MLP neurons of a small language model. Each row is named by its layer, matrix (gate and up: input weights) and neuron, and shows model dimensions 32-159. Each number is 500 + 40 x the weight over its row's rms, rounded and kept within 0 to 999. Numbers have three digits each. A neuron's up and down rows have the sign that makes its largest values positive.
Before each neuron's rows, "fires in" lists the words (lower case) most often at its 100 highest values on Wikipedia text that the model never trained on.

fires in: "began", "announced", "released", "returned", "intended", "closed"
L2.gate314:475476470527507474496498460514586418473515485468494572517522469402519502473462501572486479494480531481468536474523492467507495455448522589514467429548439516471482519456493494487533486537504508499421521492465522472523521533499452490413465498499524464478475505519449445466560510499461462530507578537507496592517519546417516566534450505475433544518521485453442461570492464510497509605582
L2.up314:464506554481495474482465524455526527492512554444480539537503490456532535433490470499454544524474489465496539470569494529495528506485538581554553467539458559485530487532508478471546511513460455486441527454492467475473484542550456510397442561543489452562504427452527486419569569480480524569517492515557470559493526592447539588539468473505479497425551477513478495550594505530477540544533

fires in: "9", "1", "7", "2", "8", "6"
L3.gate296:508527426502502482419534513550346545516447529466564441425497523500518516528481540531531510446492426497540488465475465510457462474580478537455490483510494518512506471497546470467472529496523475511453529544504584502435558475503498549491463556491462544482482389542432576447564474490493486507516452479433508480505441492429441465490499525465477523492491520503491521477531415542487483563430
L3.up296:494561534502383517542421485467458532598477499499530488442451433495521545452541469498467532480450532503534510558467545448473496507506544483481497466465539543464499572472438519470542534570550517434424434479510555570529540534534479452473483461511457492590563512515479488537539500504427513469519496451520517448511496547492474519489455456480445658497538501552617436500492492575538495486554

fires in: "in", "as", "at", "during"
L4.gate136:503549459452527450505486530513493515467513484410497481435626493482517476450389563489498467506524486508472547435486523457496551445493554494543531476470492546532518522479515473457551436581535494509495562443498436446528472530548486482567502446585538413437501480517576510446474504508518490482538640526538486513473480516514413505443474490463513525483554519466565442493487413552482446546501
L4.up136:479439431516536483571499519503510501481518497490468482513454483467468528504455419482547463528505517528512422435555471511506468508468523495550510553525471408503487471495562474508482531513501472529486490595496461553450474486474482479466510539486464460434459599517509510469575548506564487439578453566514486523507580482450549491533536566529542449508449440559515461505521519473516525539468

fires in: "after", "before"
L2.gate408:522508449482502448449562440478471540473440445475444542474447430539489549477403462493391457511545496498415560426460472562532587472563512550537401448564468564468507526516526477486448503454486479454518540476541495525546512481517464484510527504491523544478558444488515461472516524544493512505528464599547536515553512496527488466479452572462454477455519425511555459456507478479536563537485
L2.up408:515487458476480461420576460469502501502459464483459556473463454501498537445435466499381438525581491495469537441476435552528578504536547542517404478562485550480517517492504471474489468469492478456511528475533539490547525515549468449488505477497518522483541439497519486489569486521472477480467482590533526488585513507561477486513488574474447492463504458476587464444449470470552562553490

fires in: "york", "texas", "washington", "kansas", "p"
L2.gate481:532542466461531507517559517481491496498464492446537500495531488395515575464503510462520552569507515500449510445531462490495489494455512550532388506497474521476480516466473450508554465507510544495471523515453565526558455524535503436564511537496493496474466517570514540533442502551536526519474506453592411463521492496455509532383502575545552484542439494412535509505465464453538440568536
L2.up481:565541512484493530482542540428488510503522533548445501553495541513426542398519492478514503559558525528509492466512448496520499494487479511485481455504458497463507519449536500467543558479440541535474602531538545580543470537564428458463505456484545538491456564538463499533495608557542523497502495476537467529547558548477493494484457531510490576496478552446442544533482473375524460483521

fires in: "later", "announced", "same", "following", "such", "next"
L4.gate146:448489455562537453466476493543508535388470475461446471476467447470494498484475555531445495494429520518457558446515482509528521517465460575551512478529408533544499496439628422500471437427490509573548423547469450494531514566525495484517444544517521542501435502538538430503517536512468441502523547508541596468473475431430463547501465559471530510482540453491539554503501531477473460633456
L4.up146:461494533476513483523471473540504559449492506437439459516506470529497487470534544539453504529467549517476490450580488540485568485441376548517430467512479545559508534477542447478434482530480515525562402537505535471500511553540510427554514519507619473562453566519506504413509541535553513543489516484529593458439445447489500549483473548473596473515588477498588497532484477532510538553506

fires in: "first", "did", "began", "started", "in"
L3.gate290:538441506542496440514539483535482446421453475481521505539514494484490583434496480476485540423529452571498516481513498461476554530483555545511498498492540522403478484444533440456497514497498505560483524487475497488479539511492496470509542508533557507522486543555522479492514511467550535470458476501471510478563505490470437482602468533472578494497473527522546494428419581451444544497522
L3.up290:516505531566459477463494483549501505452498522528456486536525490527546552541540478524503550482513510554536516508550566474492461521511497544512486424478524522576494495536464494458491539462507513539495467413509520421482542554411549487455529443510529547558448561543513473495425489551482592511552506493500512508469531496511433518512469515470511517481481463549429524466453522485471529529488

fires in: "would", "did", "will", "may", "does"
L3.gate344:521482508503488520527567529494477494489519466541534422457429489468608476521514478551503430516479456509538478545509433522466538479448594493453458477504538576491522568467558533467531477595467521444431486501460564415472494509510519460513561517495464451450485477476508521558454531443494569540511515407507460549488493535470406544497514574482560501522439478481463397500413484518513506521486
L3.up344:485451533529464517517557541485501511545539477548555451468462503532556510514553519516502447530496503473561444592479439546459473474457622463463431444477570517513516537456568587464527481575494504438471453463473544436505473447501494466529564453526458448468509504505485515556474545442518516560511530437547502590472459506458394550439516497500552497467456502464460438512424448514530566470515

fires in: "during", "after", "before"
L2.gate360:525543474456437519544549419547512501367431499484433513464474528488509447525421456536461449449505497490500540477494503476521584464549501558527499528543454423519500511459575449475495498474507519459474479534496532523478435482455503551440551498499485482481465538418583468487497549474408480478540536551536540479543444505487524531421451532543473545448531503495581487474499570514480438475542
L2.up360:515474518529482475500555391494509444449442504515503479487505474491500557483464552511493473450478535461521472414448458545503473501490572521592428461545508446536500453535548454543486473506600508466502434546546507526461491537426507567498586468447502519570472446401522495473519539478493417490518476578462507474503475457474496487426477553619448498522554537425453475520524476560463506469528

fires in: "from", "between", "an", "served", "radio", "included"
L4.gate65:496496521552515506523473540473478460472489536503508491518598444506469515449387492562550483491515472491509474535519475507492452501473525544496513538513529503443555540468540527538605534496511533509505451559465505501462478452484446514515491537510548496447363552485493529528481478478474522576448439447565481450531461502566510549597502504544518474479469510504454401529517521549507507505520
L4.up65:561509502496490507478445381533495565486483491465535525546541536455481463453471544527500414470518536537607465519458490510485413468466549434522447522492457549489517544527458485467570524515522499562474463575542497475471546456554538482477434470492460491535478480496574508550472526529521487487481492521459512492506447500489569484509488471526483394533540541565500460443492489531508473509503

fires in: "would", "will", "may", "can", "cannot", "nominated"
L3.gate247:565542541536504442496514470485482487451467432489516558426474505464507518423505508544522432506477550471542524630469470491498499487451483511478491551520544453465519515496509520493552494444500544444478458454481498490427504548523482422525493482478503441543509554486513482472476474426527496483506464422534547500460427535494461478457493485539552493539555536458573354566465469535576513517517
L3.up247:493551495614504549493539545568452506521462474523513507492511509485495543553544496505549485511470494527515508545547534471483538465549478552413444484399519525451507441456519509470569430600476537493486474423480616493492515531542579412468482477495538500477489509526495532472467493523464534500528486472537529466510488512559440455510466487509497487543477440532473544517464455504518488545530

fires in: "june", "october", "november", "september", "july", "december"
L2.gate268:477505436492443546540560481544454519468466514456512511505565453487521507474406465512557495469524500419568592536486499469459452506488562620527509512478526445449543466466598506499533507475493497500501551585505513521549454552479479444412561496456486504385522458550473536473492540510462528517486588536489482520504443518488536537504480508477435517509513526515499424484522407515471527540506
L2.up268:493546568473500484521484436514553400522479530582486536547505460457491470608472504488481545536551480536460492511480528546559460513543511467578494404576451504528451470528447516484466516491518542462431506578489460501543539485405503517498458501532503470555562487438497481508453446487498533449509539502503472500558539460457443500536496489485538485524464460488455541524487505484500511455560

fires in: "that", "p"
L3.gate612:486540573469468475499484634478509444518486506491462545504472577564449519417455533469573405549484542528454456523528405487502501500515519486514572528439451532457501530511509507511540505498467480514473486536477497476516487541517457434462467472446497448518484521575460482507553514496485476484500517461506500521424551370487534492506450511517478512482496519511485488527549519513487520561438
L3.up612:432469528485556640514490443495470517478544505538492528513527501506510453493447503502509475432431528489480518496517515507465482461463564461404498453534406489536473543480476500443492487495499497482474466437504498500485422490595468508476502504546594536465503572512476544528491536463477532479469548470528425511591538461497568519517540543497564517490452512395504469500443466419544494513453

fires in: "would", "may", "museum", "can", "it", "must"
L3.gate153:489519526499506474533465489531429531491468441541462502390577484451469408570541473514518549491519526530547567480527499506508512543575481473463461535514431516580535499487484510489528519517524501473498487450519485430479493445470513484579419432512496465486490545511479454502424470576495564559498517539524459524475471440504438461475516544434539485518456486435490458542371487546479420523485
L3.up153:491438453581564518496510433499522520522540509509542467474573501469447478558489489446523456556534499522534510574535477499503408465504558499456513477420516482542491487471493542497548548540461536440484462519507558455440545526484541514505506498537469524467485476483481555472439524513457463498540568536542574478459452554463520498521484445631549478541499617487487483538448490527485459516545

fires in: "of", "were", "was", "are", "is"
L2.gate464:511549600502440482505535489509566509467505481488496491543497485441551504516522431504541422504538483492486530531506445507533350482510504442412426471510546482562492448480448564441520536464504493453518538466437459520514567518565450469492529496488500594493454478518585470528488475493488492494474524499463490483493538497548591555439435492517516479521489530531393481479504452497569486493534
L2.up464:522498552481555489507587494511466479482509519488506450488455533447515480533472420520491564543528469499434495552489427472523418475519475465445470461410497537465515460457553564479569489505472511509499526465471492438494438493547462427557427473508540467508469511535480521487533487511497559473514552535549507441521535577603510465471519524406499519511542541562490494541578510547533502508526

fires in: "it", "me", "that"
L4.gate211:476487548543538486470564500472502483469483509494513518421514471517442487527519485492548550486445510449499590515459442399468524472519504522498585469533500484453471556491540548469463482435450477578478490459494459376504490496476514493505536490519491559484490466525538483458481492509454551450581536531503533509467417520482427485490500503482556458547479473449496433439528555564501415541405
L4.up211:498430519623551479473498565566542522504532522495543559494529547535511493428518499469563519432391503555520596530484426449442474491491511521507570471505478477458479574499551525522459528487459529519470475501525432497489507494482470520538482506506486561532451492456541533451547520490424466505523523502452482579476514445505472465515511472537470478482478477433482485519553590472527470502490

fires in: "most", "based", "addition", "consists", "are", "born"
L2.gate434:555482557538556470495547562508471476522424517438516529478451466483514524443515498476526500549483497503486496515552410548528504524465488551460535488429510538488511550406557511450521502519485509481492533442491514505478529523595463477504495558494468515513487544524596491416521472526506454504478526545466560441465497439515613523478473482467487481562462431542481479485436528594469517533451
L2.up434:465441488544487513455543384484508524432493508458454442481557465527536463430512562540535488461483468450448427424435494544482429505523519489520527461483476555557442479480451519506594512488533520538464553475493545415475458512510494490531496573524472477535502533405479467477489484533547489546466417490545506475502532473452431490557496571492474522523538487479482514544467489539488540516420

fires in: "of", "eight", "several", "ten"
L3.gate467:563485555495607476483527460534417469490466408482537538455491431506469519507526502524539553482536517552559489528507475482507472507411519473594480441477455534450508532479512498519519460500519553519507518432484459456452505500470552440475495480528467498458516485492509488413438415488518481559446493523508470529555450546517497414424433546485486485542544437510507438553487494484481509512526
L3.up467:485459502481540489555589575516441454541506465477528465427461447542483442466504450469509563475532490533537415557532510495502442452468528511559482486399508546505468537476502555546507449515548457532433518529469550470464520559514483457482449478567555547503473461508499505414450480504492508485529562538473440496576452603542470439439448434568482494503541495482461428484487547433467422531491

fires in: "team", "university", "college", "state", "teams", "institute"
L3.gate486:502523471451486508473509490516496509472494514567524441457542494418493477519483471530466577458554487544414533503461500507504581537520487481516524480490488439493477407473472466527433431466514600515504516514479539459507514509448499511504507450540557511421567484480477536561501477515455486545572529489507543454596499492506450483436521563516570477492551483511511508467526493421481548550493
L3.up486:500524497411460610490434470517495603532541499535482487538520523489463464504431512532463599536582497549437489513499524467506513504495384460491441503520503509457461497516489523531490485499492581531449510487566509461493513483536498512522499419594530416509567501514430520553505523521480429541493449531392586495591493513567421481470513535534499486438508517563496543534489536493510535539521

fires in: "one", "second", "first", "next", "last"
L2.gate282:538479383565564417477488495510549449427540465444458432413487498517486532517464553524442504510547504493421527509488499440513501496495542517567514517516501510496514537455504542435514482513485495539458538483509519476481465495486493453504558430515520465530423511504473517531499413481478546391490503441476511521490525461513526521519490517555539496448513472467563536492446610373478485516489
L2.up282:490438479533536569498562527526480537491538472388495468434457465535485553451540528558475457502482515564484411457569504535492453510482526526536437460519457527450507478420547501525568454455513516520409539458503534514534511494516540525432451488502458499508469459514424448506493497492509394523537561568473577529578556487473514423453555502472546516510488469552576484542542554510528526554459

fires in: "of"
L3.gate591:544521479512563468476555475486453525554493500492556479516533525508517553492511497572532543475598525540556421470430505501489467531421478498528448463491524534417536541449496455453513522442518532457557484532493496494543515535491481469464505466484517512466426522526532455529572526524489556473511531498444481475492498537482522447478612481562486487533446527494524495557497484545493528531509
L3.up591:472470519491464492501532520464424525534479518523524542530530492552509543446470475434411529533550486509494480474549471560501544454478456494523425518565533474512493506455512481499496516525530474504522503418476468466492478533554492525469458430463595473493530467494491416528463538460461480481475479548472532502567435571536493434494559505586498440535503520499534534492472480558550532505506

fires in: "season", "women", "men", "city", "seasonal"
L2.gate426:526477599526542477519499492535395482459549567512547512391523461525468479531519468511542585519418480511497386480450471514507502471533506578483524560500457461522491510450496469531493514511497565538498454532435487536477552438472514494511454523516470429434467429444449440496420542461497515579483470510483487512495517458462501521493576494500509554482545528508486463543573457518504490508509
L2.up426:567470483454499505486444503474466557493575515556567435459521559499492520545531526464530503510432486486432487466413552531494497464494490485414534610606468427502434510469515526503475481568509502443461489496461571574479566509538476529529420543429489478463453510524468518491415523474517469533484492488446560589492487530505453482533508538485528492516519452506583416436526493500511525482449

fires in: "made", "make", "used", "making", "built"
L4.gate83:451493555471517479560498533522431484415554438534544472484505434430461524558494428496529498418473509504427466548490477474488549515485512532554516458427518466438459474501528431539507545564499501501553500565497545467520551562477429418521546455511514524419482501436500528582471517449453495562487478463399453490478494573470412488538506461490463563504479544508447493490546507419521545516435
L4.up83:479519513486488445480487526519535521492524519494546504535584522483470495513464524491520467416446546513460602457481476427475563487578583545455481513450509533479555483513403562472482493496504488430527419505540482469427462482538552528510455517549499464468509538449458574564455507519540557529503526511503536482424522548568503505458574463562523500478533483443568566461442467548540484501520

fires in: "march", "july", "were", "february", "june"
L3.gate57:510507564520528570565471455536372564528562544506485523476552559523511472465471513478484500458494457533501475466460432426498461510541488529447516512475514527599486490495521561536520506577510536485481518513466474483473444475469491465440512529488485525410509483491529560569498519460571597516450528479514478580483494475517515524536488467490553483532566456464487403573488493529562547525495
L3.up57:454492532548530535547501489595463476427466543536533439500451491490535483586508488467526492539482480456475629417484525476509539523536510598520586555481473548490501552512509515559460539485452464522485502531555436512493467508494514481483504415539527545466464556445551538540452441570559534480455530510467580511434488517507429517473493465476464537488463388564485450490442457458454488458571

fires in: "states", "list", "total"
L2.gate468:555550469470456502474544440488528472528516399510486454507542472540513515475524545456501537505496504464530483501508489507475448498501515467487551420529503532495471490504564534418472442567492469534526555523508529505433485528439478549519464481550524486487601496534434543510492425495535576471505539460527546384502481537431448493508430423464521478537409504571579522485474477478518371525577
L2.up468:492474460462552514484439509516534470435543474521497457424488421482542468494536520550563497512516540540549516531479535466472481510521535430517462519644577622459506469468416493455583509487496581390503441490491437517541477493515568552532479438537492455509482486503470466517501436491540510524457417425519507556569520505555482513513456523450576411445465538466524513477467499424531509522484

fires in: "began", "went", "took", "started", "taken", "returned"
L4.gate46:513484558483480411476453444500466527446591446460548504480522534434561497419496486513478486452525495481461544468543527438502522516564544511516491459542515527503493553483435523492446493530494481550463545488492542401522558569491535465412481437457519529509486461492483565416522486468500484583523501502453520437473535537529499592526462476445564472498564534472492466526499486498553527550477
L4.up46:552558536491500436473516515521562510449548482496489528557553598458556502504542505508490451495578486534470580527543495495529461469541535491477434498469449462519470509517486508513465471501498482524404517447529531505465580544470484479456439469515453563476478525507489461535472517508492539486513516557477480459545514567490439479565419436478465513518482419504422481445450558488486516568514

fires in: "season", "career", "league", "division", "seasonal", "award"
L2.gate585:532456494550475590482489499551516539478510533458458456514477523473465483583464527505567498499489495476463393484495434526473531461439542481532480555556389501508492523484532511496485478492554561442463458488518466551551541498463507520535443480436507502480439436470481547487454505461540528540552539496494415576495496473556472441506509425523479562525546494453416619507557541503444485523508
L2.up585:536521554512504533504475514467475483507500538485539472485455515441554503608615551509447520444472483479472482480471512499515413476536546495592516489538481420478506424478547482539479487560522486478454491554506540538569551511471480550441525539561523494463505515444500476488543504474533472501521592465568498491440466532481490549542555450549493543551496578492489496509574496513514520539590

fires in: "in", "year", "of", "time", "during", "way"
L4.gate243:526549494540450482516420439470439510501436465427487509348539502499501520517437526509487425414484539486543510470505505507545556507604524560497498524523549569549520495524527380481499518481508487486444584538506484488482452495479542446469539502562457443461479427482522483484463515505472441521500470522547601531513501495420524566478570510533571431467442529532552475449475486526569495553528
L4.up243:472471487450505470520533515505479498445561493468533481533500513494541437461465459516526517483397470493443480576455468504491439484529520460483451476484533583442495508495549507445475503575520466517513469550527448462528550556480451439560450529494434430573450467591530468474434539467612493511523547543495516496503501444539528450471498475453459549529514445493493446505554512578544537490523

fires in: "born", "chişinău", "her"
L4.gate30:490460448495488491500532452443478515502512477524492506462459453483520538444531615450497419555449569498475478567510405466485471557429495571518499553494496473463449522473511580498558540601490471529583501512512447429515599456452481501509524523533497539426517480514509563420554475462481489420446473501479558436490491451494500548473623484517570508528500557469525482461477520577478497481545
L4.up30:460441504493483549520457424468472572485506468531482528513497419523587502499503550453497521497491537519507517546531461426500470549484521536488497514522532456465487526452473512480591480608486448527533559495473453436504570469443517478496512459544504537442506443475520572492569479493493520516490543491502584470484502502456468534465579481508558496549459557456505454487516485499457469500530

fires in: "was", "is", "of", "were", "served"
L3.gate531:547476452536496432427494456508523461508467574516571480519495473422600481489383503567552544529462529506438499405507510520538487484461492468448523453522549471537550471486514569453492571526534572520556460528501465494506477499539452505510517466528517568500428504563478529491529535505541493506477559487477496469541480464512597527588474476446521543499494455482479490485458510475451509493485
L3.up531:507412463413470494537436536520424471492546480509524482535395543470394521540463441478502532413477548479551526492437563463454438459514526439500484456481513521519471478502490604480552512461490522481477487497519599471565576526519522484468486486504482518565546532547506548477466530551522531539504523539558467502617482584485511526486425549481495528531496464522516531410497499465485499495498

fires in: "8", "is", "5", "0", "9", "7"
L3.gate601:510563504542441511528530544478461591486517519431530514459450578471584472479556538511366480520452415567599550573483501526530487494568519456504456554460455494462494463521484513424527504521484455466440495434491515493490484520561471449446448481458516618548486520559488475496433486534498439521530483506492521502449503478409527606536436452583515488571488575541475492523538511544513509503522
L3.up601:494563511551503525517507467480426471436530441461505482474460444489576475501528470528513533444544446492533453514581451427432531502529478471505448449518465486494517489465454514493496479604493442505483536457490530502476438502535445453511488557432461500515547476537470504507474439491547509500555513493483469495526468497513506506428397398459485463523539450562522479530494427449488509535529

fires in: "june", "october", "december", "march", "february", "august"
L2.gate631:518533390461418546482602428514437571509533470460499494519529562504471468529540499521452533476495492474575586479493475461492477482501551478434539560476541461496504457507517498492477558442518448468466515526478465472517534497527583487448532464522461509456476472522574468501466530451508504491472558493474510553434449513558487510410497594515515554487514560484582402478444448582568522542479
L2.up631:474535426465413518501596437530414559475508467416559540504496526479495509497511494485450494468506467499555556475512475471503492472512548516412537521458484423459504500534567506500490539409523445464457573513484517525513527500530540488436504464524485480424511481503485481514509546492442477507489551495491466521405489539539486526405529576473475521510487566508536424447472426562529560551534

fires in: "in", "at", "after", "by", "however"
L4.gate109:464408549550512506515551504533440434477429517399448497437544476480500475429433540505445439540561503534463515462532454457503510528515510508526532510531460527519529457399553532480500496542502474496533447477462522514450572483486438516515524478512511493446443523495659497472458509478493440439496576531517527464431489502450472526552546487521544486571557519491546493494534509501496498558438
L4.up109:566535531475477499527491550446504568539503489484483450493557524477499519493431444510519465558499512561531472501557442473500486503430550545528517567523494485458476503493469495490507491533491540442495497541487540499470486545545512470476385501494460504469544529561491510515436557485507481570522457538566532498475524488501519467484536552529552477492591562435531379517513478517475462543479

fires in: "on", "of"
L4.gate141:468455379437505514501616471431468486505445441541472529498497447485499477567457501530459527551591500430540479521462510534464508502525481512542548521575559528504500516500495472533508464531495529480488485479487452523475476530472476535472488448526504583465489499517534432513452481430454521534483441450478574493560474456492482483442517560449408496527491470529526503456462535521495428493554
L4.up141:566523557490418454478492456511449493470526512483541538508441480538539538417447464470496528408466490486556466506499537527473514482518531461493564500504569530497477578433458574515508516505566427523577598494511530478531518560573475512534462531582544426474465500505516492516483488506494507524501467512522494446482501525544509481564433496550562531451495401535473557532487419466525501512487

fires in: "during", "of", "in", "about", "years"
L4.gate568:487534503539435437522472514571420549439466510467494543484559501490549466495396578529529467540433518528552506526494469549457644491585502469543529528446497423479490469479547435423464517574475544484523492514453507498516467498493503462507501490612478502472496411475493498464451455501479491482528506524491519469523479566522535517507470536514442439460532536495508481486525441542545534475486
L4.up568:549479483506476461423529533522508495489453496450467546485486533501501513455475484482460465492518537465421544435524583582524519522568557519493536491464479541522509425516519508498439512497531556540491456530510527481508483543524428520471473463506504398489485564595550506456479452447498492512518523493541572490491475504447467453463519473484491476506431497518579497403524508484530456534534

fires in: "10", "2010", "101", "1970"
L2.gate244:530505474508555526539455501494494456498461520521489527574598460505506487609471528515550443487550472482499582458501572590529461499536509441627421420569480537505503512549477518498469484528536490532447514526484488519455485498434488498611598506418531498435559473536474496512400455536498572495519617465480553486511399479504453450530490508455546492591505544532511463517565460513488518511569
L2.up244:521523518546495519472515527501515483499581454573520511506489547559507490484512472483496403508536523527491498438522452404512448538492490541498509498500474479508496527497512535474448517481528497494542556467475511524477527502518424490539534548409486518489489518630602507459466472493491508524490593425593555548419487499505532479605511566441544542460476586467454554546432484525534513515542

fires in: "at", "received", "is", "9"
L3.gate459:486468519412442512517496458509480549563464496462486511510523532507485546502463480556528489458488463483496581591496478519497492491588501464519540548523548467522479445505484535525548497464533373485477418423495532464555504507439505507469488465531526570540546419495481551527417563525462510542456489580513532466448517401426438521488494602543541471526504472516516521469440471520484485527439
L3.up459:465513407524499525480549497568402544508518488508528436427480493487545468459484547521540464511499510438514488454463467447509560488480491469423507468523522536510468481416424571491474540536547484472481544479495488492539512529516532512541446421451454494536605485535522528423487491464535577465487520493494441547540519559482496560461530485432453510484573491432445472469479493531495513466544

fires in: "years", "world", "number", "2011"
L2.gate306:451539464468466423554463425487568520484429479549522513465410558499498486497520466553459484468557459470425532446500556511545412479497546481487528458448513487477493542569546511535550472547543579536488493520531453455476438465434425531448513500503521444453501534475534514492489422446551442510515508444585554495550421525512527581524488473476566527516457545546564484488590515449522416518499
L2.up306:457442441575534490531482546502477520524499481458462438497481496444547519441453479483460502591493574458522496503436522497514467457471459475490469463481445498525491511559512440501552483532473538510542462432511441495493524495433471454533445568464615537525442476437496466443512458494477460506505532588488468538514579512577468483501574504486459533571391454493584530492458546496519530495424

fires in: "city", "town", "county", "village", "towns", "state"
L3.gate520:501506471485558530475450504504507533515471482585502508449522528513525482501503543474452580522568561559437549551443524459512484482526501514503534486517477493496413465511460448508548435470518503410490535549462506495489582485546402465536446545531523506434435476532536516621497494504527451583539523453508511455505543498495515537494486502467580544480515466476559502484505524444449475518501
L3.up520:528490457542481511460422525448493555518532504497480548457493545556498482500466491515507517506477512484518472529443460529500489504533466469444520479548454536500515531524460477537567471430529535467471481533526486482537610481519508509541484510495459530489484476509534476540534497511534491564521468489485545538502543458497555473419503490547596473480583481488490563588540560484514507493503

fires in: "had", "ft", "did", "were", "took"
L3.gate11:477535416492396524464473448574506507540585486509449497533463513423499555565537481532549450473540497492522456500476486470502493529442499517464459472532592466472503505535453460521485500466498496536459497469503489473509522472523503495468519574551411514510440519481496445489468489484481551543512490493514519482515461523551459559503479538383543484496518445533569524501437490552444501552517
L3.up11:527448516445509476437552470503525481490571445496541512513532504469557458456545514494526402486509467568438462540602484466489462482448489552455439556502492475475529495463477483574578479486479482496440508459484550489472512516545529489434442518590531549500435443506492526519521530528431462548490623537440489503510431507592482523505489502529441468526502492514531545499432491504509552528489

fires in: "of", "000"
L3.gate127:569487434458491435490567469581421514538492497499492490435504469404539434596387537554526515489472532553507572516484552451522473507496454539510499536486555570510518484448444510506503475549538528484483490505515441524517515513448505466496496514493492535511559426522474516472477507513585556491493576533511454515565497505466448502552472501533527467445472434513565490469525586505399480486513
L3.up127:508471476565482545417494415459542478501502501545467602471481501478497487490450450495506516579536546549575531509517555539521532458528498423491481554524511360501527468514531529468503487458473486484532475514536493458525543507472411505510501376503498494465505524501440508439470540445487440473489590506429582527571437485568521502418472568526528542493470516530552489517481551551466500461538

fires in: "city", "county", "reserve", "district"
L2.gate676:506528471491497494445460464494549526521504445577590591487496509528487546610518454526490528496539517502515603506491601471491486493511522471559560494549478495508515530425502498520441435513489544509512530553528488462523455524454472490530507504498511480500506559483621464540516474505480408440517502506510525467553544472537488439496418521454530499482517454530410551457505524472504455482528
L2.up676:509469549544440511507510454524529512559485538560576561469559574521575518504525467532562549533529502543459560481598464476520519543497546490447543516513544510501466482523447504487577441517565559519524542518562381435554457467458506484525530502524507599460464537454467453563495492529487445540461516503470517449541522505484488486457455477520453557399480560539457488389503469516549476482530

fires in: "first", "second", "top", "most", "class", "best"
L3.gate632:520447433547460517531500474568418449445559417450436458434527474448531466494474522580491476520534566491454538510527443514504564515457483512527485539547545499397511533546533539446504502539522504568544509536460509490528517491488593424552523523475560440506456520578472499468426493477479506448442489468484537502489566614541535506468508501539474532509536464531463451486487492481533560592427
L3.up632:537548518477498529576529492534468526457529482523498495450575488514523508541451477537532511506512499676456506397521440473529532522469540519616503505508524539513480539493495507504465494548495475546404487483552498478436506501488478546526509472523534505482515491532517552542417528512512526445500544447502488477532481494534522415450501468479495472467506439510513478419540556458541523482509

fires in: "states", "woman", "ships", "x", "ship", "lord"
L2.gate335:551538494540504541472506532475433515502544465495474527494444433473492511471513561543479543486491495491530557527544496474517516481491470533524412479598550529469506502477487574460554450493500537504517525495480503506518472539495560544507498499509519540452463483591464495477451464466519476540520540452497511553550534551516519527451535529502411495418456543465532561421508492469482402518526
L2.up335:558494483490460510540502501472521496568592490536518522562432436512479496497542574530511525535526463507543521516532504479486599503429465599519467506577498519469512470516452546449512527542531499551498505451598477533527493580578491495562492465576490520521506558525487526450491580500554555490512497447486520610504546489524466468456545474448506499390420540478472558525497539416473431444525

fires in: "there", "it", "what", "that"
L2.gate82:475432498564576492513486557540469578529415419426608514450464544526428504481481449524521556438485513546559544513544557525491525524518573508500436557492497546515482471492512461490525495479507500511498522572444481468443488487563532489560506512556504473523506468495564502548481528497525405519544551471463494561513531523421480516531521520521600476532473501420472457509528515511483464584506
L2.up82:493438530531519453522408502549526529487469434416527531433448464520446530464522484531519558481481531576550518467531535489483556521483547459531470517497464550494503506504524511500534486493481442562473491487504457536460527466559551467565531459526503492518527474498484524531492585466504443580523493476411499564479511549471494425453490489529544383534483500416438446460542537529507442538531